{
  "vocab_size": 16384,
  "attn_scale": 0.0884,
  "bias": "all",
  "parallel_block": false,
  "init_std_down": 0.021,
  "schedule": "wsd",
  "decay_shape": "sqrt",
  "z_loss": 1e-05
}
MLP neurons of a small language model. Each row is named by its layer, matrix (down: output weights) and neuron, and shows model dimensions 336-431. Each number is 128 + 24 x the weight over its row's rms, rounded and kept within 0 to 255. Numbers have three digits each.
A block is one neuron, or neurons of one layer that tend to fire together. After each block is what it responds to, as a language model described it from the Wikipedia text at the highest values.

L3.down394:169147159149135133135136146092103096093099155121141072132115138111154121112118133165136095137125143176183134133113154174109117155150094106148109107150108146113110094116127135199176110137113115119096217081114119130151087111111098129146142160100199086121156143099157098168131112102109177132
L3.down1346:127142127080162118142156147143142134163089106116151141111123117118131123152111077116120123144177105123172117160074095088144116107138148154160119140121110137135135133121130118140103102160130124112124116120113102080124143168121092085102105168143106158145150124153126101126128136148092145162
L3.down1445:149109099105147164154122184103115120138121100124127074124103100173143099128126102137109122151084108132146157135117148107115151101158080100117096125130120094139147092129101094178117140104110138115168155158147132156167130106111127137100155130147112125122158133149147131095124090106138107150
L3.down2295:099108141104170123138131139133141096121133176128153122106130093151144156143087105093153120152135132119149150134111137114132107161185149102119118135107113143129132131141090147144065090115121130148145192137108141142118150106118116128137125123147132093130142111124122165118132118132140105141
Responds to: Table cells and digits. Cells inside Markdown tables, especially score digits in game-by-quarter rows (0, 10, 14) and second header cells (Title, Office), plus digits inside longer numbers such as ISBNs and years.

L3.down462:110124173166136137140124142119163108123090148121110125124105145129131125098128127121163158136115158158150120144140115112140130086130145126144117133131141102144142147123121140151105083138129157141083073092132138124146143135126124128108127128079112141140094156121117156112097155102140122155
L3.down1419:049110152119139144118139157117114089068145108179158121144143134127109134113138110129091159083141147133163099118141140106098134132096150122101159160123141112147116128109109123101092078110147106137096170128157153182142147110104160109078103151108131106097114121180176156092116153143127128136
L3.down1817:119134178124145156142107196126104084123170109139137142113160101100165146106129121157115150108139137121106120125134118112077092124100114154138106109144153142107127135138105108112115099113116123155137149136122130163110126128136100151151140127118143148141134096133110156143139130134099139129
L3.down1921:145107109129112092133142135086164114136111093119167140141107159107094125146134102119117140134139129156119127112139114147147107130115131147158142123131120135079099136144130160110108121123138124140134111147118156137115165102116169126112092121132126153135130138160089160093119086111142173175
Responds to: Infinitive to before verbs. Fires on "to" and other auxiliaries or negations right before a bare verb, as in need to, decided not to, don't, can sometimes.

L2.down264:146139154082141145161150138190119166161133142140098109135118113095112148108103067113100140147152158146097132142116109127128139149136105140110127129117117103102135096131168097111147147126092093159102140129144098135157092154106103130120151112144130142130162162102144126080092114157124176134
L2.down610:146134182116114102133170134101099177116121146108106105136129101146119135125114141143152103168117142172145141127136149092121101094186163138131086102149073128131120126124109091116107140109107084130104148131104086114150133122132133120120122081120142108122115135146103154097135130111113128202
L2.down638:143171114131130137118133156158160150123099108154114144141109143111169085124150083142119162128093152090110116108151133153126129149113121074109154151147152154154093117119163123091098099157108104149114121144103117112133127114145135159145111100158139141147149152116106105134083127109130106155
L2.down683:154136162096128153138084090128157129147186096123172127125097177094137129112098120167104141114119115123127113115089151114097078115131142166167117153106145136133103103122176142124169136092165128073138092089122126129106097128110111143114143129145134115123181124129196102139117083136119162116
L2.down996:157190102093142144147095155142089068170142174108150123097151163115126130111121108144161080163089105086105099120103110150124122197127099122123150121092129156156140093130103075129119119099102143162123149118142119141127121083119140104104102137137128120130146068116134131114123156105110117134
L2.down1542:143123111132109127123107128118194144155136112086144113126119088109169129107108104137150136132105143114096111121190102129157129090152135118145122110115132066101169127153160107130119122154107083115110170130149121098150150131141175142137136098138143175109137136124079118119133113127089136126
L2.down1829:146136122173122141151069178171154140167128150059090142144121083166131083147117131113117117121113114119104089137129117145096160162106113122161157125112138145110131130115124096116113104082111143158118120112181135114124070105138112168104126127142182113189137137129152130121095133072149156133
L2.down2170:146147177146164105137145151111153114150119121145138116131119113139126091122172151133165118105133159115132129180134129134116133097129149132131140121140154103095171120124156133144117135090128117090093119113122135144096083136161095161075123138146135175125103166124125120131117117154135116188
Responds to: Before an upcoming number. The space or first digit starting a number, usually after "the" or a name, e.g. "The 1872 election", "Team 2", "H2O".

L3.down196:122139155136140149132111167119124091152103159076142113084146088126127142158152162096172109141102122057131090102133108155103147158093128164115126112109137125104132137108132075152141116142152108122158120132143171107130130131154130118149086128105137135143172155156100145141142125159123124094
L3.down630:110124114129131116138134150120095077144102102150149118067092157153177121118170117122123142155141155108105083128116123110121088168140152099138161133138112135084117149135103107151116116156105099105132110167145142137095148158163147193118147143097135131145130113145136115134118164110107079128
L3.down1789:091139150068147128097116122121131091145082140106133079115117108107091129147079171158131122112165166122129137116132110085097121127174155128125146119119153120145152124130145138109120100131075151117131126117151176128124136135122107175136123134111119126121146097130119144132110137093156141131
L3.down2640:116113138128106148131102143133117105111116114091109115082168139151125161116117131140128133175166136119108141155152101118082113100169116127169120103134131110091116140126139110113134091102123122128131094121116110129090105120159089151105141129155167160115089131137126143100119093133120139186
Responds to: Mid-word pieces of rare names. Second subword piece right after a word's first letters, mostly in foreign or rare proper names and CJK characters, e.g. B-akh-odir, Kh-at-un, Ch-ack.

L2.down55:111120134130146123104136101130104132130146128185129129102149171141104153123156097123109207142096168124170147134127079163124133129099157129158153136142146160117099118123144100155102156161179157108086140143122114122119114159108118142133135133094129113176163128123152124093143145168102141142
L2.down263:100116106137135067141126177129070108124118098130116172146107135075143114148166123145135143124146122114141141130133148100131088173150131117100123109134070150144092135111145151140111136156136142162106128114160132131124122147103113153138101129156104132124140115101147173142140113102153155129
L2.down473:108128182122124147133098146115091118116091150096140089123133138154129142135120100096175137156116138165135127115178093079151131123129143139104110044175101100098131104125143113146172145150104125127117086156107093115100111153074123113107141071140080126153138110168126144139121139107118095120
L2.down1400:138138121132086106150135109106137112120113107129121083174174160137146082133158139095113106119144147131150103094120127161131108158107113115129119160110125084114158124126137124087148088096155155090172112131140111153156147091147186145154157088115133107105121160097113062150135125152138089140
L2.down1763:133106120119157111149143118106122180154147125103114122150101166175169094117137117111135136141134136162149130145151124148116148147102103107138117104131158172126137139084130119100142108111161142151099128119167157106112147132102141131085127118121109122118147116090165163086100129128159140148
L2.down1934:166119163140150155133119138103133131137105099102115139125168131138111130131124133113101141152079116149109150116123149105164156148129120151133143122149109129059077109119099139155133130162086140166093109146173101079121139121110136149128088129153146140129099089140100151147133124139095150127
L2.down2116:120110100151127140107172194124101148107132093158115084141075121118102131121114098076107130120076124166139135143101096156137137093103100105135088104089133132136138122131125098125162109147106115135128118138101142095121131118142161081138129096127129167178107114133103136103158168126119141112
L2.down2285:151104140157119118121165115148143145115094142140167130132112114145133152119101089125133129118120127133111125081113139103086133117098128115078172147134130075128139130141151131125117102116128091189146139156125114118120116116123136185139165126139122150139168114157084105137118146132117116154
Responds to: Mid-word "ab"/"b" fragments. Word-internal pieces, mostly containing b (ab, b, ib, ub), inside names and foreign words, e.g. Kar-ab-akh, Arch-ib-ald, Yacou-b-ou.

L3.down610:129104137129147130137146151121128146137156156085138143136132102112122140102156135122157099117102155079088154137136121138102164109150123141101172152117149111163129085145130145147103104159102123089096138143145133126189093133144093166114109151160147111164164161140106102172132134117113128168
L3.down1059:132113130140137115141110081109122097139114145073146122141138131184133105128130138164129153156130164106114127118133045096126135149125146128151140095104124103098137080143130126133105096101115099158129118169131131205135133133159096151081122157115145162134100114138119119128150114142127128158
L3.down1585:105101134154130092134131144154087098122118127137120166129088122115144130180127113140127124140137144176066130117112104164113162113121140107135097119144114082165124132149141132145084145095123131171123133114116147125122108120145104098111111130139167176139072130138098133101107124095148089164
L3.down1883:102106151144118163119150128127101121110117138149191125146164122111101143075139142100144128125143157138136111175136102124151157133110105159142125124153164118131138098139117125131122141165102121085093156141150139128131163160117103135117113099103113120117085139142102120172137118135087149153
Responds to: Space before numerals. Bare space tokens right after a team, song or entry name in results lists and tables, where a score, time or year follows (Ajax 3-1, Gerdundula 3:49, born 1975).

L6.down57:131137135108136172105126124181124163098132130115116149125123120128131130088118137168148110118122161143118146101128120159186093129106124128160162108124115181118154137086136116133097128094114135173129158123093132133177161120132090143113144117115111101140178093113114144115112152148092085132
L6.down2268:148122130130098120086106138165142101133168115067118114165115151103144153102145130140129120097155111151082152093165150110144097074106108107127100088104148111116116158148123112107110120113103110142163111146091117148145110093136097122135107118142156116146110163137123122090135138133154171118
Responds to: Month names in dates. Month-name tokens inside dates, usually after a day number or "in" and before a year, e.g. 26 October 2003, in December 2009, Feb 2023.

L2.down143:123173114126125129122123125149193128124126160128095141115081152136053169138122137137165129134121131101123123163110152156139125166116113102123145139163084157150167110086126142132140101111118124133102137130165109137128160116125121147142109107142142119158121147119113145125112166083122112176
L2.down359:133132137146120138130118119097140137075153119163109143097090124128137114097176125117122143137139147131129135131160172114108128136136078119126170115132143127106120138121108114120111133145122120137111133132124091128152156142123144119141053177083096129151093108108137149136134132164110173132
L2.down534:168133127106148110120091122118102080148135076134141147123121122107094074162166140136102139144120132148137157124149130095071119107135127128146095109146166116126151155140101150094098106152103133127143151117146143102128171150139120153150106139113111087182093134125129124165142123161068107131
L2.down628:164128144126101120136106134134161174120144094113129125125068121114078089086127141117098132149100138149117118095121137106106100073123113139139157124119138122128136142112112125162093140152097158112122137137144145098155163140150139130108096108110113144111119096125128121138123117148119147157
L2.down1020:129093141125162147148089115123111175137123137114102148166145119086083159129127116130119099116146121140156129096122138112122128129128153168164121124098103105112131139137124117142131136147114115127181116113129097117143144154114110103105105111112125141151154099123126169115126100140156170150
L2.down1136:140120138144109120099133159153148087149155135148119034106114098135120125101090093116137137168118115112138162142101121137150106118129133109088136109179134132091135111124093144149094131168096142108099138129121138118139162131130148147130142159147141105115144130142055123127112109121121114133
L2.down1642:100167139111119116151119147119133123130144108115114091148094137140127114131142172116177095169143151101143146130138145116135110122114093153120141147127157153155113142135137121127098124179083144145089154179137099117125222147126137095161097135148159140125092142081104144119147135117100152149
L2.down2478:141119178130180140155132161124124090160154129114138123162127099110092135139136129085131119148180133126118087106126153113134087121115160113176134119150145124064135128124055115111112141147129119134122141102117131096157129104165097115124135167131100103159130112087096131104120123162132144136
Responds to: Second digit after 1. Second digit of numbers beginning with 1, mostly giving 10–12, in dates and sports or stats tables, e.g., December 1|2, 1|1–2, 1|0 0 m.

L2.down127:150170114129106161137172119074095102141132150115124115135133055123097095097112129127119147152129122101123128121166117098156115153120120148124129132140141111155137132134122136131122123176063127153130109094142096106086188136126087136125084153150144155111152098168116132098147122143128164139
L2.down472:153088102138142112104116170154112138119117120121115128089155156159112160165127127112110169144132134130150114073055163149171158147108173147140133136106129141105150128132115142149137151164131110090092109132118141127146111130167160127113152143100134143112143085135083104143166094148108113128
L2.down1276:117123120125112144103127181101125117106168106134091148133160117117094162105133170129131123085118117118170119170090140114128130149157111101173125109137123127077126155154085156078124081135105104128161086117157121102127119115102167147113132123141187221138099109165095126134145213148096095160
L2.down1410:168139152144111151127156088143125109123083157174113163141153094103128096158128119101095127142173157090104158098125073181148109161096074151109142111158106130140160124152149100147087128120143152125111097096157103124120150080128152122125095146110152131105154139124121102140135135132135103134
L2.down2119:157084106133103120128162122198149147121174152122088146151078122129137141160141113148127131146114096086119142129134138181157113171130125127114084135138084150150139138147104124088088098146070152132136157118115107128113087166072104117118074124139154162163133070133129117166113114136148101121
L2.down2363:104103120173129124117142095129123135110176115152139145164128145142163127123150129133146128138152140162156158142150151076093121162100104128114174075125142110100125111102092114077132120113108108155155081152160096111129119111153111127155145113116156147147117121118126137131144109184136116146
L2.down2450:127117157119117143134147116135173121116137118103133085155108114099166105100102100124101119136129144050127144138127119159151105136125154133104091098132127112128104133186104100115163125127038147114102117118141150102120093145081125134098107132142110161162165105175119102144131171138134113110
L2.down2678:119111086148118137141178142122128123126126144128119120125153154119163157139142103103114153185132133154127103093097175129133147197140097079094120158128148111084120113163128103105097139150104082123131150125133142162094095161106123126183156069119150115114163124117121118138161104125089140141
Responds to: Split word/number starts. Single-character first pieces of words or numbers broken into parts, chiefly digits (the 9 in 1979, table figures like 8 or +9) and capital P opening a line (Purpose, Puerto, Pat).

L2.down216:078135134154105088122124106116115111115109175118176106129088112075138151127122129097093088131132138101118096133138133089146123114111156135127111152109091114110104153143142112101149149136111186153133117108154114127135121113118167123140151095139096158146120106125112118119136113114103150126
L2.down385:120107136125102157139153124163160088088151090118108126128095153116102175090132141073146155132135160105116085125138143127136147136095095119111129108148096130082123147121113173131129117151161072159151128105137124137073138140097120150110144135115121130106099111128129130127132127105115125115
L2.down399:106131148182107132148108103124140116115152114130159131140120137134140155125118125090129110129074173135131110118132159117098154154147120169153148116146152092104143093150104126130123112159125128116109112157162136157151110140116105119132119189172126141175153180149130153132112116155115133137
L2.down958:131152151124119092107111101125162151159115113150155124156150099097153141171090135133116140114119157087136106063151131147090120133119132144121111170155156134143111118135142100110133150162139128125119076129152125121121093121150137177128127091115142106147143143148145098129119131124144132087
L2.down1176:171135108167139115114121127123148125130153142145149110151156108134150142100125146093139118132119086107119124152140101105156131149110089131112166145107180115125087135138124122139143125147137160119107120127140125120141139108113137136157141136120113136110175132155106124128118127153134115160
L2.down1255:127107128140159144136117111131131134121121102166146153128100116114087125154114139154093088105118151074122106120121119127143142100130120123124116157143134160119135117105159114128124143119143160111123131058111106124133090149095121119163115138111163122126114166137136106128114113081158135121
L2.down1481:108134087143108102120146121124128101149125134122156119125104149101119136158095128117146136108185114130143121104129119095113147147123139129142133102106137125107135064113137139134130147151118137142125117091128139106105103143121109135163099134117140128115160093125098118130124140128152134119
L2.down1756:119099124133138122167091120140130125140113128159143139138100161125102126134170129105167114127125127157130132097136125110130142171123154142113146094130117097102136146157090167114127137132145161116145125090126122110152115136119126107121149123141106174141151098145120151106118125155126106110
Responds to: Sentence and section boundaries. Tokens ending a sentence or paragraph, and the opening of the next unit: final periods, paragraph breaks, row-start pipes, === headers, sentence-initial "In", commas after lead-in phrases like "Following this,".

L3.down20:142108121147119115137144128122135171150103138138175113110113094119138132130115185124120138134113118125129124101110134097141127110166125141114099125163133158100142147111141125139095138145131142144125100120117130126158109125100138145140114139139136123140137107132120112144144121153128148153
L3.down986:157119125105129151132149119114105142109107134131181107131096142120122104144133103150123145156099114100114105127111119108148122114134140131155169121138123118109110128140142116119093161144114130125127150130140139099131130105151104127105142166100135097103122150149111130158137125138145106113
L3.down1330:129129140150095139085133106138137098112125115108168112114084131103121124144121125119134133114152130125113137127158132138124167133132125164141160102116135089164132114136102146113126090134127133118102140091140147105131136134115126107130134146126096136129111102141073111102132104118152122147
L3.down1470:113139110176105121128160132115164140099121123132178092096145142131147132137159111132106128116115109101116162158112146125131130125106169111109176122133130108145116131113109187133122110121112131115130143146163150111137118106116102210103093128125099127112120134111112147119137139121149129152
Responds to: Paragraph and block endings. Tokens that close a paragraph or block, mostly a sentence-final period plus blank line, also table-row pipes and closing heading ==.

L6.down1085:152143151114070155142176103187164133111100113090151110093141150137083148156117117139110167093078110137122133130162145105138115143126149124134136101107161158102136165139070112120141141102073182102150119125125078148153179099112108105155123173141159087127156106122168121097093180126095117110
L6.down1439:080142117146100151112112141146090138133093097127085124148137115143131165122126127145150096110124163118133142128133106118132103136147133132125134104182158152117154175123151119123128120198105160127138101070146117112080121104100132198119167130196150130114161127166106105132141137121091134108
Responds to: Word-initial P/F fragments. Fires on an opening word-piece, mostly P, p, F, Sp, that starts a longer word, especially foreign names or terms: P|ahomije, p|our, Sp|rache, F|olegandros.

L6.down253:128118150115172123145137127148132113125083149152165153150115112160156109137107131152121119136141100100107132132168096139114145095127141157129137106151143128152136152129175117141118152061142143153133126079101121109127166133142106096126150144133107114158152084131116113079124138053116194087
L6.down659:126161085103152109141111117144158131086130131155189126162134105128140087085181127118164111076138165098121097129157129124134146159145157172116096109140112114105124129121131121124126105136161147090140117081102117107089147167165167109116103095150128138106171118153124115075084134134105154122
Responds to: Subject before its verb. Words ending a clause's subject right before its verb, often character names or pronouns in plot summaries, such as Chuck, One, it, to.

L6.down862:121105161158151057123155086111116099153139104089156124141151107085131081151147116115122119107139135156088185136132112104147120186131137136125096167124138083116140161135096141132115127172127161112129144090121117099125127120097128153145122131102150147095132140110116113117129150128157141144
L6.down1922:105093119138122106105139127135138131155128088136120112083122114122118100161110112135149125140117123066134140107120160099132093095121085142145068136088124153121119132137103146157132116115157122171108156127110156134101140143150130158124157103141154125148128125112136094112100149162123131165
Responds to: Digits in results tables. Single digits inside numbers in sports results and statistics tables, such as race times (1:4‑7‑.9) and years or counts (1999, 519), plus opponent names in table cells.

L3.down283:131136149124161120105140123134129107128131155120099100099168139076118125110157160115126141127118142115148136147130140149136132127134129141132117123114144136149122134098126105102130134117089134098127139152166146121102137124109161155136117103142131108189136147167088135134104099153145150160
L3.down439:129161125122121129104131116115141126131095094155143127124180108094073157148163113107086155094088101150111113105134113115167130093145167153125126142088086146135107116149130113118155115176062141148165116118116137143105173158080155206125095119119160102129148120182120134136135127117120129153
L3.down475:086103112143113108163104144123145120110133125121147107126158108129130097157135124129134159112111096109150132125091072174160130121151137142143110141163115147145140141118157180102159122104102136147133114129123140112154122120133109148103148139120134095122147152145127113166136123132130141125
L3.down1456:093171135104093122119148106110148137177124148106184127146110137118140142133122101157114132120107130129103150132123129132113127120128144156098164120133106136173139124136126148143102144131152116150097111084121121157137130133130143140133159107111158156133135081146127092115126151136135161120
Responds to: Paragraph and article boundaries. Paragraph-ending period-plus-blank-line tokens, the "=" opening a new article title, and the first letter of a new paragraph (Wetherill, Copiapoa, Scarritt).

L2.down241:115102159146105139113142105142125142137117152126115174152132122151141141142123118118135122140134104130139113119194125093114100105127178167143109140131132120115140114143144149098138161133111132134109107114166142150122140151138132129098140154126110064126090091145183127135146127130099143136
L2.down658:127157162147105135112145118125123114120108099109120148076136142117109118139108101137133121127130135123155153122122098126155073107109161158118131098123149097097122121154133079114124156122147145143159124104114126159125158173066123148164129128155112134118158108119144127095110093145102116121
L2.down721:117138146111146137123099144122120134080124121101148168134059107151163133132166137153119138128097118130128149156162122127128083076145123140162142072159124128138131145107121076100129147158122145133088108112101101145128181114095096131141151066075111100094175128149123154118102171137095180129
L2.down1054:124132195127129150146081128162146100171165160117097085136139140111116142124099136137111120163114127141124149104183104102134130126124145144145110098121123165126072132114144122126055100129118108166135134105210148063166119160120139121122116108124109143127114143113118120110119156101160153132
L2.down1208:176123122128143119140142125116136137130129199080146148114105114182129157098115127137163138141126154141146095111130168121103156124137094128112163144139150107122100099121089123130105116130118085126116111133109120158105112129154156107146128148109159124127126164103133136148141157115109125122
L2.down1301:154087134131128131128131165103141142137101087110131135162098122143109172162161082134138132159128125149149074111144095087098122088138128098128196140118112131150159149088108128133161117178087138168125111131129145120127167149144118148145131103159124120125085088171155116133112147155121150134
L2.down2361:131152144131136168140099151152144121078140117104074138175119146135073128135120147134112135111099128166161122129161104081122130117104126113129148117124137114114147101130131125151137114135184123137135109169127133161148131104150127148153145133095123091134145134159132164123152162123151139118
L2.down2560:080136082088147151120156125151122142127124128099179139099148139148148109127113142163129128125094089126164109145149107131120099104110129091158173137125125115145142130095132127159123104157095137139173097145123142158117153126116108135144128141139090147118121130127128155138136140126148155086
Responds to: Pre-verb auxiliary slot. Fires on words sitting just before a bare verb, mostly infinitive "to" after seem, claim, appear, rumoured, plus n't, not, would, does, as in doesn't know, seemed to be, did not recognize.